From a checkpoint of a small transformer trained on Wikipedia.
Size: width 160, 2 heads of 64 (1 for keys and values), MLP 448 SwiGLU, vocabulary 2583.
Architecture: RMSNorm before each block, rotary positions, no biases in attention or MLP, untied embeddings, normalized queries and keys.
Training: a variant of Muon for these matrices, 137M tokens.
MLP neurons of a small language model. Each row is named by its layer, matrix (down: output weights) and neuron, and shows model dimensions 0-127. Each number is 128 + 32 x the weight over its row's rms, rounded and kept within 0 to 255. Numbers have three digits each. A neuron's up and down rows have the sign that makes its largest values positive.
A block is one neuron, or neurons of one layer that tend to fire together. Before each block is what it responds to, as a language model described it from the Wikipedia text at the highest values.

Discourse adverbs, negation, pronouns. Contrast or sequence adverbs and negation, often as word-final pieces (h-owever, subsequ-ently, event-ually), plus "not", "still", and object pronouns "him"/"them".
L2.down116:121115131087145124147152067174115131110165120105056140124145129120120153147090137161149188162182135144076140109157068107061124154112144103160095184158097115176160166082130140132140137112130100141084107109105106170117101160079161114183083124151067080072139150196159125077145089188087153078136144178152151096130066160087130106132111190166116101102106105151162103119142104136161170073050

Passive participle and adverb slot. Tokens in verb phrases after was/is/has been, mainly past-participle endings like awarded, elected, recorded, and adverb endings like completely, significantly, deliberately before a participle.
L7.down96:105094098081129110153136120157130110161179093117139126179186216141132126146087131166112093135109072150130118199082128110103203113145145155079080159072121152133136152081198136109084135152155134089074096144114148158091106123136136130146117146125193165156118145138126113136180129080120190156159126137169054124075095156192106025157156116124095100074142113148111122124117118063141150133137
L7.down116:105136146123131166068115136113135123129109075132166146075110133170128124095105112160136152135069152153152092116072116174175129127129078084081168125182097171137079096024161102101168110124124132122054127124159136143127076147070154162172118116170156158174118093096133091106077099132173144135151187157111096169090141102122176105124109165195131101080167175088123124156111030152109054144104
L7.down181:110088140100166080132128118169080132124114107170106103119111170106122072066099101105089127122126143154153140101104127106033211133105215173115111132122149158114155127185118107134162143029074163182084142097164105140144131097070139152116137171160112126184103101164104179076080139135105210146123180143117109122154128125181131138101122153077132138065155088146176134119131095133120136109145
L7.down209:091146109123159127148149139153160115128112150167147183187117099146104175109103125116148139161147120180110108102096147043142142171169132143060131063135149173158115087133051081135175077143135107108110098082088125182123162210105126105110097123109184163126086121152147127118131120133117163134145143099127109189109064106133179088111143081102134110124117059141080132069056144194119133129096
L7.down228:115120104168098102135122147124152131150138097084141113169130130126123070141095122121171124147110084150126122141126134101032078141075156120151121110169136093171105159193117113098132095109130149137142059122169170119118153121091096144176141123149122091136141141094147116184084157169159182192103088140204106119148090144199157080145166140078118179145162052163158127080123199114139196150132
L7.down263:127130125139130134142135067138116100059192087121092132100083169145119164165121171127097102066109176205139128113138144151185147130164154131087140151055142178142143186134152124143097110115117109091167103140134153185186141151138152129194123076115137142181134115124124168116146126126125080095065121127123104154136130057058112085168133121205102062121140120091198151094103107156132114161127
L7.down377:110141143122183109118130144168192165125150114158134141085138106149107150125033117118082114127087095138110171058198163126112183121081186154118169158098066102110123120099034083087151124139127125131176153122093089137118111182142109147138116104116122122114107126117137123079115115168139126156143119126071155146136182127108147150160110110159118156124150150147111133115136120143076098146131
L7.down421:142071194133049110132072174103098102149136154135128137134122189155102096129168115181165136164133169158091099116110126141191173170074166143166124169088093111136157114045110096121132130136103147126084158091135117117182150142183163160134154122116182114100129144162146129110102103115118120129165150118154148144107099181114150100121127138135132164170165117157079116150102162131106130150130

Word continuation after initial letters. Second word-piece following a one- or two-letter start, such as t+aking, st+op, p+urple, and P+os in table headers; also verbs like took and won.
L7.down212:112094132112189170115147117130131121098145126149115116090078095112046160148120155043146169101123128198098153149169147137139108196087198141101072142112100122163160071075093146186106088138112039168149170118069147120127165142158123128108133134129182071153142133133110154087162090117053110119115128133098173117166109130102105064095142141120115090108146166141188104176148147144134121115109
L7.down229:161134099158156122167125132124120168138079087156119167126159148100109128152122176115125093136128111179141104150157159083196145086169154156134094058116101146137075107164121091138130184081092122158171206100071180175123133144119124132210171135124125127145151097182126153086109147137134081154169161079086143130111137123142156119129168090157083081144131160122155139129090155099100081213060
L7.down276:115134148105133127091134142150151142124097090143100127092163124143123108145023082120155150154066168108146110167121103070098131198139089170120146118103133097098119079130120087134102116166120096133082142128059107147120096045103167160112087145121115134139141149090166111115132145134107113169162144088141163107030109169140097096129153092115176111099094139148113112156155101085172112102118
L7.down279:164118108106147100140148121083160100172111107100120164117087098155134092146076058162047141114171093097138165125118148077164244134118143161058164095159089149123112126085128095081155090073117089094133093076163108100163149162150117068174146184128117108162137130171131092095142118078142129114146185133140129139105119093077153110113130052080139074143143099157131090145115163122131138096173
L7.down315:120109142082087125149134071183070118110136160116088115175153129069060055096139095130157130129126161107102069146165123140108128136128119133137120107205094089126131116125141095060128071131124123105149068148106187089116178208054118123079109089178084093161127094120105167155192118143128167087069173131123161094133110091157137125145127117150188125083143148167113121131192142145125109087114
L7.down334:187160137133145112144104110092128114097153134102117084187071077123118143145154116156078085140090117121126104155142108104138084106127097171190140126095129106162096139121133142088138233097118103145150126149090086143117132148112173067117117133207126153150090133160126153135071136118057130120127137084081085166098078165078143094129108150143109061143173153149193098154101065140132136096102
L7.down385:124128129103131136130134158060100070159130115179151155090094123177092119147123128118135120149119056174156089107124126099167119125092184182070101149103180143121105131104162090084144121119099126155189060109149120172114107155051145154108079186066119122094099163090164176112039134079145123129084139168114167124109126186112146102118130119095154175062133144163063133129104161100171097090147
L7.down396:168181117083136118119123136135135127061142133153156108139130100173153107141088101134127165046117121136120123080086188119111140135174083101194095154079181086153125085066136133108081138132089126132153126128159111089125102134234144107133180166156064169147164105157159077111148139167111178133126062126165053154168165141155094113148090154130109122133109101103104185163119143117198155173160

Word-completing suffix pieces. Final subword pieces that complete a split word, mostly past-tense -ed/-ated on reporting verbs (claimed, stated, reported, learned), plus -or, -en endings.
L3.down36:126111114121101156115107086150111142123108137155074117070102105147214107112188095158121153143088193117125136165128088136110083140129158118137146137130179136133091181138172158158195147118165124142118156107164158165161070171143168119154156155155178141132172221101108102183086155155101166139086143089096150191054105134122161094116124077153146173126156140135077119113084138174182124107183
L3.down95:195117114159095098085127116135113101151161187204146130124159152161123156118117107151149130164105144157132137148125133096178123107146088156153145121156130164094152117091100144145089118097123093146139105037133131199122125157125178132140160106140162214124077102178129091165117159151116164144113162152127091145131079073173176148185138146113125170120192144108155132161118136094168138170158
L3.down101:106109093105138113150099142094124139161105129115125161136142139152148128120153161090156141124113148205094144109122122078175124122147115160107090148082126092094091088059096138082174093133151084145139132153106128125148128162118155132110170149154120109120114147134206095128093116184078101144161115119174091153161091101122119059098158120184095114137155134100128141084148044079180151078087
L3.down119:139159089117122128104122144107098125078068180119110125138124086110095122138092185123141188107156117128135131072193112107098155153149104096086138192132090151141158175133102155169067132142153063184134126112171150098127056151145097118187184143155141150163138180074123131052065081189129123085081111093153108107128094058142098140158137146134099063185073118127090154063143130102158154102142
L3.down212:131160097142101129167184199190084095132136093147115151069154137080127081139109104148134150198117150131151103135176140163086134100136068157154159133117138130117092111142133150193102081105163163145181113099093130130158152246155170163104079140164077123130133133101121121143101176157126145147112120106086107148158152151195172159078073165113151119134113094121116145122113171102149138127126
L3.down362:120141119127150094104109109143077127144158159128123097214161162094107125138148166171096102113155154107166088146151093095144130096074137152071092141134141119081123135205088165147130104198160133157109140179099081132065150123169121094096170099183102118143135151133175087132085109057150166118156126124159114120131150152021114193134132113157115106167114147148156136139081033108088117136130
L3.down376:083143109112141103113117096214167112138140114116126144131169142122129109072154134148167177094114143114149184159125113121104089123111154168175085194130093141078140194118100106090161163088160147125100127112123138126126088087086085110067143117198104124087173145085139137154096108163166120125138135129106090130135122107103160142146124143129101099113120154132116148174065118138087075103190
L3.down392:159167139133151131125153170229106083137192124104135129115163134109143111142119090169093108111143108083158168164138092182126127140147075093132137157120053145113179117074086101169105090161160107121113153133080178132091105098137150145144146121160156177075122114160176091109161122108157133166141067160161152091155160166162160122126194112129135147068085099101095189116150157098106128128150

Verb-ending word pieces. Final pieces that complete third-person present verbs split mid-word, strongest for "ains" (contains, explains, regains), also "ates", "ves", "ied"; weaker for "os"/"ones" inside names and the hyphen or "-s" in compounds like goal-scoring.
L2.down352:144125134143158127138117160139153048109150114147065125155107145093113109157152158153102123138179111110102107137142164088136157147120165117114191195171118109141150125125150137195113113077118104092230139159087070172120158061034115141081169093152122117121081099105172102195142148119135135127096138101125157146107144134066102126095072147079147133115145102073146136135168100171113155155130